python train.py --hidden_size=224 --norm_place="pre" --qk_norm=false --parallel_block=false --init="normal" --init_std_o=0.00433 --beta2=0.98 --weight_decay=0.12 --lr_head=0.00954 --max_grad_norm=1.0 --warmup_steps=212 --decay_fraction=0.666 --doc_mask=true --dataset="wikipedia_en"
MLP neurons of a small language model. Each row is named by its layer, matrix (gate and up: input weights) and neuron, and shows model dimensions 128-223. Each number is 50 + 12 x the weight over its row's rms, rounded and kept within 0 to 99. A neuron's up and down rows have the sign that makes its largest values positive.
Before each neuron's rows, "fires in" lists the words (lower case) most often at its 100 highest values on Wikipedia text that the model never trained on; "fires after" lists the tokens most often just before its 100 highest values on Wikipedia text that the model never trained on.

fires in: "the", "s", "his", "an", "and"
fires after: "'", " of", " was", " and", ",", " is"
L10.gate213:53 74 60 47 62 46 54 49 60 52 58 33 45 50 33 43 26 58 51 44 57 53 24 65 52 51 58 41 48 54 64 62 72 53 44 51 55 46 61 48 43 52 81 48 46 61 33 29 40 60 53 52 77 13 40 40 45 41 68 43 37 36 35 36 42 33 60 62 58 63 64 68 71 44 52 54 39 52 62 60 66 42 50 50 70 69 46 45 41 50 39 34 47 62 53 49
L10.up213:47 47 58 33 55 44 67 47 37 67 57 45 28 89 54 53 57 66 40 58 43 52 37 40 75 65 67 56 42 33 53 62 57 67 37 53 51 63 52 65 44 58 53 58 37 64 43 58 57 47 59 55 37 58 50 42 42 29 54 48 37 50 74 42 39 40 35 28 43 63 51 75 55 50 36 50 81 55 34 45 73 57 60 73 56 42 49 46 33 49 44 52 39 44 35 61

fires in: "more", "the", "most", "late", "very", "same"
fires after: " the", " of", " a"
L9.gate43:48 39 52 46 58 44 58 58 44 49 41 35 54 68 41 52 46 46 75 45 58 40 49 68 45 48 58 66 67 62 35 39 40 47 34 58 36 36 39 52 36 39 65 56 50 49 37 42 37 28 63 36 62 53 51 60 56 42 55 43 44 54 68 47 40 45 72 30 70 40 60 70 53 45 67 53 51 35 39 77 62 48 44 64 29 55 72 57 33 39 37 39 31 59 34 40
L9.up43:65 44 44 28 73 53 29 50 53 62 45 51 51 61 66 51 45 36 50 32 65 40 61 46 80 45 34 47 33 36 65 57 54 47 66 47 41 57 55 33 40 49 28 49 61 72 58 49 47 56 38 65 48 43 52 50 54 58 55 62 56 53 52 56 32 57 41 65 55 38 44 46 61 61 58 40 51 73 36 46 47 65 55 40 25 53 43 71 59 37 41 53 58 53 73 58

fires in: "but", "because", "when", "however", "to", "although"
fires after: ",", ".", " due", "\n"
L2.gate244:48 44 36 45 58 41 34 42 42 45 43 63 49 79 76 63 41 51 70 45 44 46 66 81 61 51 47 48 55 48 47 52 56 48 54 56 34 54 42 90 62 44 53 39 47 82 58 64 52 43 56 51 59 57 61 72 41 42 51 32 56 64 47 29 56 47 62 71 25 40 69 50 37 60 61 59 45 48 64 46 75 50 74 57 52 72 57 57 38 35 52 50 39 91 54 45
L2.up244:71 35 38 49 35 63 41 58 28 40 66 63 41 73 51 68 44 45 55 49 33 39 46 61 77 76 43 48 57 61 46 69 51 47 54 59 58 61 40 69 57 39 60 36 48 48 52 58 42 40 66 46 83 58 56 62 30 31 40 42 58 56 55 41 60 61 56 71 40 48 71 53 51 56 47 53 51 55 57 36 49 57 58 43 45 69 42 41 38 29 46 50 46 77 41 50

fires in: "10", "1", "100", "15", "13", "11"
fires after: " ", " $", "–"
L11.gate463:56 69 58 35 43 41 52 67 64 74 67 55 56 67 42 69 59 61 53 57 49 43 59 72 46 79 37 38 66 42 26 49 25 37 47 48 52 35 55 53 38 46 59 55 43 43 50 45 26 55 42 56 57 39 43 62 55 39 34 52 30 58 38 38 64 60 61 54 32 44 59 51 49 32 47 55 62 38 39 46 57 60 58 39 52 65 45 57 50 56 52 24 44 53 43 62
L11.up463:64 35 54 49 29 52 57 49 52 53 45 24 51 42 49 48 46 61 50 40 45 43 62 44 49 61 49 34 41 75 45 42 67 73 61 47 49 64 65 45 24 50 50 50 59 51 42 45 35 44 47 59 52 62 64 55 81 50 53 35 49 45 48 60 55 68 57 50 43 69 40 29 27 39 64 62 65 56 54 73 50 54 76 65 44 63 55 42 45 35 58 40 37 50 45 26

fires in: "he", "they"
fires after: ",", " that", " re", " and", " when", " where"
L3.gate475:41 62 58 50 46 66 27 51 53 57 44 54 54 48 62 49 39 53 40 48 64 45 53 42 51 49 67 33 75 63 47 35 56 56 39 39 75 60 48 59 41 46 57 47 36 63 41 42 45 52 32 43 55 27 78 60 50 60 53 45 42 42 44 63 50 62 56 61 54 42 64 35 37 40 54 36 54 53 53 46 45 53 54 61 36 46 44 34 57 45 47 51 48 36 38 53
L3.up475:58 35 50 58 49 42 64 70 40 58 26 67 55 47 68 48 57 60 46 60 74 59 43 60 43 50 68 52 52 71 31 59 54 54 44 63 48 29 52 63 34 48 48 32 28 53 59 49 34 38 33 69 45 59 41 55 34 53 52 63 32 57 53 62 44 74 61 47 58 41 53 44 44 65 38 65 62 69 38 68 49 34 39 43 47 80 63 46 51 56 39 49 51 57 29 45

fires in: "his", "her", "their", "s", "its", "that"
fires after: " in", " In", "'", " from", "ing", " of"
L10.gate435:51 54 68 67 42 46 47 46 60 51 39 49 42 49 71 48 67 31 55 57 54 49 36 55 45 40 52 52 20 37 64 53 64 58 69 42 48 77 51 42 47 40 42 51 51 55 34 53 50 59 45 48 45 60 54 67 64 52 66 62 46 61 60 61 51 78 57 56 32 64 46 57 50 62 39 42 46 58 29 36 49 73 54 29 42 49 56 31 22 49 58 41 44 53 23 49
L10.up435:24 48 41 74 61 44 39 49 41 51 47 52 43 67 57 48 68 61 34 57 66 32 28 63 45 44 39 29 47 56 49 42 59 50 63 29 59 45 54 47 36 43 62 44 42 74 63 37 27 34 60 62 49 66 41 57 52 40 45 53 42 47 59 57 62 57 37 53 35 63 63 36 56 47 35 31 39 51 46 67 55 51 61 24 44 51 54 43 30 60 51 48 26 55 30 61

fires in: "in", "during"
fires after: ".", "\n", " Dur"
L4.gate262:72 53 41 31 49 27 77 43 54 61 48 27 61 59 47 42 67 38 54 48 36 44 59 38 43 54 30 54 61 55 48 49 41 49 39 44 38 41 57 36 50 71 32 40 58 55 46 49 63 47 53 42 43 67 34 55 37 34 53 49 20 53 38 27 40 62 57 51 48 39 43 59 57 53 49 45 46 39 43 48 43 57 41 37 43 28 40 68 45 56 54 74 51 39 15 64
L4.up262:46 67 60 11 49 49 65 43 47 51 56 27 55 54 48 41 52 39 52 48 23 52 53 44 56 42 35 62 47 63 19 35 42 58 64 45 49 51 39 51 48 53 32 63 50 39 59 48 81 48 48 36 33 63 41 56 46 45 55 51 19 45 44 44 52 48 61 40 51 26 55 46 45 50 59 46 49 45 47 68 50 36 51 39 47 41 44 76 55 74 46 65 49 51 37 60

fires in: "on", "us"
fires after: "\n", ".", " ", "commissioned"
L2.gate330:60 48 69 56 44 49 50 42 47 76 43 38 52 48 39 58 62 56 42 31 34 55 53 55 58 45 55 49 54 66 48 66 30 56 35 59 66 50 42 24 60 30 48 45 62 46 44 45 70 74 66 51 51 59 40 54 61 31 57 48 39 47 55 53 49 47 56 53 55 44 68 43 39 47 55 37 37 46 26 55 65 79 61 21 47 47 57 21 39 27 74 51 52 73 43 51
L2.up330:42 54 35 54 34 48 55 48 40 38 83 64 58 58 81 58 43 79 47 42 71 54 60 32 63 33 54 43 42 56 74 61 37 47 11 56 58 53 55 48 57 55 48 50 49 52 56 66 52 38 47 48 53 42 57 30 53 52 44 64 45 33 39 67 40 66 43 57 38 47 46 45 49 45 45 53 41 40 55 39 49 53 33 36 48 57 79 49 61 44 46 57 39 47 43 58

fires in: "a", "age"
fires after: " as", " (", " and", " made"
L9.gate210:52 27 44 57 42 31 37 49 50 37 70 54 52 64 53 63 64 58 56 50 66 29 31 54 55 42 46 25 37 53 52 58 63 37 35 47 31 55 50 53 26 43 54 50 49 70 39 60 55 45 44 57 68 42 64 43 61 59 52 50 55 31 61 34 55 42 62 57 56 66 37 54 56 64 38 59 53 71 53 44 59 39 38 48 39 42 47 54 51 18 47 33 36 81 42 49
L9.up210:46 49 59 62 46 30 75 49 54 51 68 51 63 41 59 49 48 64 27 33 52 59 48 28 73 53 42 34 23 39 58 51 44 44 50 50 61 50 46 71 48 43 47 51 56 47 53 37 54 60 56 58 16 77 56 53 47 54 63 61 39 43 40 54 33 58 33 52 66 61 42 40 49 40 59 46 48 43 52 06 53 64 50 27 49 51 70 60 49 94 53 64 63 34 55 39

fires in: "the", "same"
fires after: " at", " At", " the"
L10.gate182:69 42 47 49 50 44 42 43 67 54 46 40 73 53 39 56 33 50 51 40 41 44 57 67 36 49 57 57 40 52 40 58 47 55 53 45 52 47 53 47 34 41 45 49 57 59 49 40 36 48 46 41 54 57 67 48 43 56 62 51 41 51 41 35 47 44 69 54 33 68 50 57 70 59 50 51 62 29 41 56 58 64 42 28 41 72 63 55 38 55 53 39 45 44 34 36
L10.up182:54 53 57 35 59 43 54 71 54 73 46 38 41 59 60 66 47 42 54 39 46 44 38 71 36 41 35 50 46 62 45 54 54 55 53 65 45 46 53 48 58 48 52 51 48 34 67 85 25 44 52 50 58 37 29 48 66 34 48 42 50 46 72 26 31 57 61 55 52 91 49 62 65 51 75 54 64 43 37 65 48 51 46 33 66 42 53 60 36 50 69 28 43 39 43 33

fires in: "0", "as"
fires after: " ", " (", "s"
L9.gate294:78 53 35 17 68 43 60 55 42 66 62 45 35 70 24 43 40 40 33 54 70 50 25 32 41 52 48 65 51 38 58 43 61 51 46 70 44 49 66 63 61 51 90 44 47 52 26 61 57 42 56 56 43 65 32 43 50 51 53 51 47 62 49 61 69 35 54 55 53 57 46 68 38 53 53 50 46 43 44 36 44 72 54 53 35 57 31 44 88 53 44 40 54 57 50 55
L9.up294:61 32 63 52 63 36 51 54 36 38 66 57 62 28 63 50 16 58 53 53 56 42 35 41 50 66 38 68 53 46 37 62 59 48 53 62 51 56 33 59 41 41 32 41 37 49 50 63 58 67 58 48 60 51 38 49 50 69 72 38 66 49 54 58 77 73 33 19 53 56 51 50 38 26 68 52 39 34 56 44 39 39 37 60 47 47 41 59 52 64 27 45 63 56 44 37

fires in: "and", "the", "these", "its", "a"
fires after: ",", " and", ".", " on", " with", " to"
L10.gate378:35 65 47 45 79 52 55 53 45 77 69 38 56 56 52 47 51 48 40 69 42 38 61 56 47 72 52 34 68 40 50 54 51 43 52 52 36 53 53 58 66 72 47 57 41 67 53 46 62 81 45 35 59 50 42 70 56 27 45 47 42 28 67 52 70 34 39 79 43 66 78 63 47 53 58 23 38 70 45 33 54 42 50 50 66 47 47 59 37 46 37 42 59 65 59 65
L10.up378:56 66 57 52 56 58 35 55 42 52 51 55 69 47 44 57 27 39 38 36 60 47 18 52 54 54 89 69 65 65 43 45 56 59 22 59 45 39 43 56 57 51 43 52 45 40 40 56 49 50 44 46 44 45 53 38 60 53 66 44 47 52 57 56 62 15 24 48 42 57 48 56 48 56 58 61 52 46 37 37 53 58 76 55 40 69 54 62 30 63 24 38 40 48 56 45

fires in: "0", "miles"
fires after: " ", "-", "\n"
L4.gate47:58 44 57 65 45 49 47 51 63 49 41 64 33 59 44 41 62 63 44 64 54 32 32 49 54 42 38 61 40 50 38 39 60 62 62 32 44 61 44 50 53 41 43 64 45 58 41 48 47 30 70 74 70 53 33 54 57 62 48 45 27 52 35 52 68 44 48 40 64 32 53 60 45 29 44 68 46 68 45 54 36 53 34 64 63 39 67 51 39 33 68 52 50 62 42 36
L4.up47:37 48 24 62 49 41 35 61 55 29 29 42 46 78 40 44 42 49 47 56 66 60 58 39 41 52 46 57 50 30 53 53 54 54 48 59 52 72 54 50 36 50 49 60 55 55 49 50 52 48 42 64 48 60 34 55 43 51 48 52 60 53 34 54 73 44 45 32 40 48 56 61 40 27 51 52 71 28 56 52 56 60 63 40 66 68 58 40 44 57 67 40 58 45 65 41

fires in: "the"
fires after: " at", " in", " from", " to", " In"
L10.gate69:51 42 75 37 67 52 64 59 42 52 45 28 69 68 54 42 71 42 56 54 34 50 27 54 44 35 72 62 61 55 54 64 43 41 52 54 51 68 61 35 38 35 72 51 50 58 27 53 27 33 36 43 52 39 41 81 42 41 47 34 64 44 64 57 49 50 55 36 50 60 45 44 70 48 72 55 48 35 47 59 62 68 23 43 67 60 62 60 54 58 40 31 44 55 41 59
L10.up69:51 42 50 56 59 82 53 65 34 62 43 39 54 54 35 49 64 62 45 49 39 53 39 75 39 52 57 52 44 63 44 67 64 51 53 48 48 58 53 40 49 46 60 45 62 56 43 60 33 06 29 36 53 38 38 53 08 48 49 39 83 55 54 48 45 84 57 46 38 54 43 50 48 36 68 57 45 54 43 76 55 56 34 60 51 45 66 70 32 38 47 46 40 53 44 58

fires in: "they", "we", "but"
fires after: ".", ",", " that", " when", " \""
L3.gate429:55 50 40 40 73 65 62 57 50 40 23 57 47 76 36 54 49 40 46 42 61 45 67 39 40 48 57 52 51 60 45 39 55 69 43 54 43 48 38 65 54 42 20 32 46 63 76 58 44 33 54 64 51 48 45 43 34 49 65 16 47 55 52 37 47 58 40 32 38 58 68 66 78 47 52 62 36 53 51 54 51 64 59 52 38 40 40 42 54 36 64 58 42 61 29 45
L3.up429:45 51 48 47 49 47 34 48 68 66 52 49 34 57 61 33 37 47 58 57 38 37 25 40 66 59 57 34 53 39 41 57 24 63 45 51 51 63 38 65 58 26 63 68 63 46 59 58 59 52 52 54 52 42 69 66 64 54 53 46 17 42 61 54 51 47 44 15 58 46 55 51 29 56 43 49 52 84 68 67 54 66 51 47 41 59 56 28 43 51 57 50 19 55 39 46

fires in: "other", "two", "following", "most", "early", "first"
fires after: " the", " The", "The", "==", " his", "\n"
L7.gate235:57 41 49 65 54 48 48 37 54 54 44 61 60 58 62 46 73 46 52 64 56 41 54 58 62 80 68 48 48 62 39 46 49 31 50 45 71 52 44 59 46 52 51 51 39 52 36 49 51 51 55 49 61 34 67 36 31 54 35 45 32 52 63 38 48 48 41 41 43 68 64 53 59 46 70 42 65 36 34 69 39 48 60 60 63 65 53 45 49 40 46 59 50 47 39 41
L7.up235:62 73 42 33 47 48 43 67 68 44 47 48 55 59 38 66 33 56 69 83 35 43 23 55 40 60 35 60 52 52 55 52 49 52 31 37 30 55 50 64 49 52 45 55 74 49 66 48 55 53 43 49 49 72 54 52 41 41 50 49 76 61 41 60 36 34 51 40 44 41 32 66 45 65 46 55 65 51 56 61 43 75 35 56 37 41 40 48 68 53 57 47 45 35 43 36

fires in: "but", "however"
fires after: ",", ".", " Cha"
L2.gate161:63 58 47 55 52 42 54 43 58 51 52 46 51 87 42 44 53 55 48 68 56 38 59 45 45 43 77 54 48 36 43 28 31 60 60 55 33 38 18 31 44 76 47 32 67 49 73 52 63 61 51 59 56 40 59 68 47 41 53 57 46 54 30 53 56 61 67 34 58 44 54 47 61 47 55 72 46 59 55 33 41 60 35 52 64 44 81 38 50 40 33 69 37 64 64 49
L2.up161:39 54 53 45 64 60 57 55 44 37 61 49 56 43 34 37 45 47 67 40 29 47 65 39 40 47 62 28 77 52 50 51 58 36 56 53 34 35 62 68 46 61 59 51 40 47 54 45 48 43 53 44 66 60 49 32 68 68 54 48 45 33 73 43 59 49 42 57 27 44 57 53 41 55 79 56 34 71 66 42 58 62 27 64 26 66 66 50 36 38 44 55 34 42 44 70

fires in: "s", "the", "his", "that", "her", "same"
fires after: "'", " at", " in", " the", " from", " under"
L10.gate126:38 50 58 63 42 44 43 55 39 58 53 44 54 54 38 67 72 47 48 48 53 39 50 56 45 45 58 92 43 54 30 42 51 57 46 44 40 53 53 47 64 46 61 44 55 58 74 58 29 42 37 48 55 57 54 47 70 35 37 17 66 52 45 40 55 67 58 58 55 61 57 57 38 38 41 45 62 56 52 61 64 48 28 36 62 48 71 46 29 69 71 37 57 57 41 35
L10.up126:33 53 45 42 64 53 50 59 45 64 37 49 39 43 33 48 55 50 42 44 61 43 21 47 57 39 33 75 47 59 69 66 51 49 55 48 45 55 63 25 37 65 49 51 42 59 43 70 37 70 24 55 50 56 58 43 35 61 53 59 67 80 57 50 65 63 44 40 48 34 45 34 37 41 50 51 55 55 35 34 52 53 67 27 45 52 60 62 40 48 40 47 61 61 42 52

fires in: "10", "100", "000"
fires after: "1", ","
L3.gate85:68 40 60 45 42 60 36 52 53 54 56 64 58 55 62 50 78 44 59 36 46 58 38 52 59 50 60 50 33 46 62 34 42 27 52 40 54 42 47 49 50 62 68 68 32 46 59 30 50 50 43 19 55 15 61 58 45 65 58 45 27 36 57 45 45 60 37 40 52 44 39 46 33 36 54 45 39 66 45 70 32 33 53 65 65 38 61 55 33 58 60 58 54 63 43 26
L3.up85:63 45 34 46 36 62 51 63 45 56 60 46 54 40 53 56 48 34 39 51 39 56 46 39 70 51 40 63 48 55 36 51 52 51 69 55 44 67 31 41 34 53 49 50 45 68 68 40 34 34 68 51 74 58 66 39 44 44 40 48 39 61 30 46 51 58 40 41 55 47 49 44 50 47 49 29 56 59 51 40 44 46 43 35 49 77 54 30 51 40 35 57 27 58 35 61

fires in: "the", "that", "same", "this", "these"
fires after: " of", " the", " in"
L7.gate559:46 55 68 30 69 50 59 62 81 50 57 63 52 60 56 42 68 52 70 54 42 49 43 49 33 31 48 49 49 37 43 39 65 40 62 50 60 53 52 40 38 45 44 60 50 54 59 56 45 37 43 51 44 55 63 51 59 27 52 66 35 44 71 42 25 75 53 39 58 51 72 40 49 32 71 56 38 50 43 61 49 57 51 58 70 45 35 75 72 55 64 42 66 42 28 66
L7.up559:48 38 51 51 54 68 61 57 58 52 31 59 24 54 32 57 42 46 40 40 57 40 63 29 32 61 45 48 41 54 64 32 39 57 31 66 61 50 38 53 32 50 32 39 55 44 36 42 50 64 23 35 56 55 42 60 59 41 35 54 66 40 42 47 43 58 31 64 54 61 58 51 57 40 31 45 53 51 46 54 24 65 74 68 40 48 49 64 34 50 31 51 51 45 57 44

fires in: "it", "can", "seasons", "its", "season"
fires after: ".", "==", " (", "\n", " There"
L11.gate442:46 59 65 50 62 33 44 40 54 44 31 40 48 66 58 57 38 59 42 49 44 29 59 65 49 56 60 47 61 52 50 45 55 48 61 52 33 54 45 68 35 75 63 31 53 39 55 61 39 27 60 54 70 46 32 47 58 20 26 58 56 34 82 39 43 34 37 26 52 35 56 35 76 47 53 42 39 58 46 50 57 68 44 68 55 40 51 44 52 73 48 55 42 58 46 63
L11.up442:42 32 53 52 46 49 70 52 49 65 43 54 42 47 43 56 28 67 69 49 42 63 60 56 47 55 43 54 47 41 84 68 74 39 20 53 30 48 33 58 30 46 47 55 40 42 46 62 41 57 51 41 47 48 37 67 44 37 48 61 51 45 59 60 43 66 63 40 72 48 44 66 58 42 49 50 50 65 73 39 55 52 66 66 40 38 47 72 51 30 54 24 34 69 48 64

fires in: "0", "3", "1", "a"
fires after: " ", " ("
L9.gate491:61 55 34 51 39 50 42 63 50 59 44 58 52 65 67 46 40 43 62 23 68 54 35 48 25 38 36 78 44 38 44 38 29 64 42 48 81 63 60 46 33 35 24 41 37 50 44 59 52 67 53 49 36 41 51 61 50 54 42 41 51 53 18 29 53 45 48 55 40 35 60 57 32 36 47 56 48 42 45 49 57 52 42 57 41 12 26 58 70 38 42 44 49 52 63 40
L9.up491:56 57 38 51 60 45 35 52 61 37 64 65 48 41 53 35 40 47 63 55 55 40 60 39 39 63 59 41 51 44 56 53 57 42 54 29 48 66 51 40 38 62 53 35 44 36 51 70 29 61 26 56 46 54 46 65 59 56 39 48 55 41 31 65 55 45 42 52 55 44 53 66 20 34 40 57 24 37 63 45 36 66 34 24 46 47 53 64 53 83 46 52 84 48 45 51

fires in: "he", "she", "which", "that", "it", "but"
fires after: ",", ".", " but", " when", " and"
L10.gate9:47 50 63 40 61 36 46 39 55 50 48 70 50 54 60 38 57 41 30 51 31 29 47 44 74 61 56 56 33 53 48 40 54 64 36 63 46 20 23 58 39 60 40 56 35 61 54 61 56 47 35 38 63 59 41 34 50 35 52 39 58 28 59 51 60 53 57 59 66 49 46 36 37 55 52 40 52 62 72 48 62 70 46 64 55 44 51 51 33 41 44 48 41 40 44 37
L10.up9:62 54 41 46 57 30 44 62 54 45 49 70 51 42 78 53 46 32 53 53 30 39 68 46 73 50 49 63 57 28 51 33 53 65 22 39 60 26 31 68 40 58 42 58 43 58 64 57 62 47 55 46 64 58 54 53 48 37 48 51 50 32 65 64 52 52 58 53 53 43 54 47 50 59 47 36 57 52 48 33 72 65 64 81 47 32 59 61 14 45 51 48 44 44 43 53

fires in: "may", "december", "march", "june", "february", "april"
fires after: " on", "3", "2", "4", "7", "1"
L11.gate566:46 40 53 66 70 71 55 45 53 41 61 49 31 56 32 53 53 29 53 41 55 34 55 59 16 44 60 57 28 63 59 62 44 61 43 44 27 60 53 29 44 48 35 37 54 59 51 36 59 56 51 54 41 53 45 51 50 45 66 54 49 49 44 62 66 36 64 46 49 40 42 29 48 45 47 46 30 43 65 33 51 79 56 29 57 71 57 46 54 40 71 55 61 36 44 57
L11.up566:60 54 51 36 57 24 64 39 60 53 53 46 39 57 56 37 49 48 57 38 40 53 41 35 48 25 46 26 51 52 45 49 43 48 68 45 47 59 54 46 59 58 43 57 52 65 54 54 59 53 54 40 31 45 36 47 32 22 76 35 68 53 51 61 64 36 70 52 75 48 26 28 50 54 51 36 51 44 62 42 56 51 33 50 56 45 64 56 39 70 66 55 65 47 43 55

fires in: "the"
fires after: " in", " to", " ", " of"
L9.gate119:62 55 60 34 34 55 43 51 79 47 33 43 52 80 58 52 66 58 53 51 65 41 51 34 53 47 44 65 58 23 43 45 49 64 41 44 51 45 54 51 49 63 39 47 55 50 42 47 35 51 36 42 46 60 55 61 78 37 52 45 55 64 58 66 44 90 41 38 60 47 47 54 34 43 53 50 54 51 48 61 52 50 42 37 56 36 62 61 41 53 52 43 35 46 35 50
L9.up119:50 48 53 43 66 46 63 67 65 59 45 76 51 57 48 58 57 32 61 55 47 48 68 54 61 40 59 61 74 35 39 57 43 50 41 42 59 29 48 61 47 33 46 45 51 64 53 54 60 55 38 46 50 28 61 52 39 35 41 44 42 51 43 67 34 55 62 46 47 49 44 48 46 58 55 71 30 57 54 62 44 48 34 59 39 31 48 56 56 48 48 40 51 63 26 53

fires in: "a", "well", "party", "an", "life", "career"
fires after: " as", " is", "|", "Early", " was", "=="
L10.gate293:35 57 50 19 63 26 70 38 47 47 65 44 63 63 72 47 68 66 26 60 31 28 40 38 52 40 49 37 50 38 38 25 64 60 37 51 28 50 44 52 52 35 41 43 42 55 44 37 36 58 47 63 49 38 45 17 48 39 46 56 64 46 57 44 32 45 50 62 56 49 60 72 38 50 60 49 55 81 48 39 54 57 51 50 53 49 45 31 61 62 30 49 63 65 69 39
L10.up293:33 39 57 46 55 62 53 51 43 64 70 43 44 56 68 50 49 36 56 47 48 63 43 54 54 25 42 48 68 52 55 53 70 60 48 53 61 69 66 36 52 49 30 39 38 27 52 60 47 57 48 47 63 54 56 47 49 54 61 67 42 61 47 63 72 42 47 45 65 60 62 40 81 46 67 38 59 68 38 54 62 69 54 43 58 74 52 43 63 48 43 55 36 58 45 48

fires in: "he", "she", "it"
fires after: ".", ",", " where", "\n", " which"
L7.gate366:44 48 62 43 56 39 61 32 52 46 53 41 60 78 64 44 28 36 45 62 59 15 50 37 53 66 57 43 42 66 32 38 65 47 42 59 44 49 48 57 33 51 37 54 39 65 50 68 50 55 53 45 35 35 48 64 70 47 47 53 55 43 44 52 69 60 54 60 48 54 66 46 61 49 53 41 38 56 32 67 52 67 62 60 52 46 50 42 54 52 43 43 40 53 44 49
L7.up366:50 56 36 49 56 56 49 72 70 36 73 49 62 46 29 66 58 49 52 41 16 57 56 45 44 43 61 55 67 62 56 45 55 45 47 36 71 44 52 47 56 31 71 49 45 69 57 44 28 68 62 50 38 49 37 60 61 29 55 58 36 35 71 73 54 78 60 51 52 40 34 42 49 50 41 75 54 30 60 45 42 57 67 31 31 42 57 40 47 60 18 62 28 21 37 43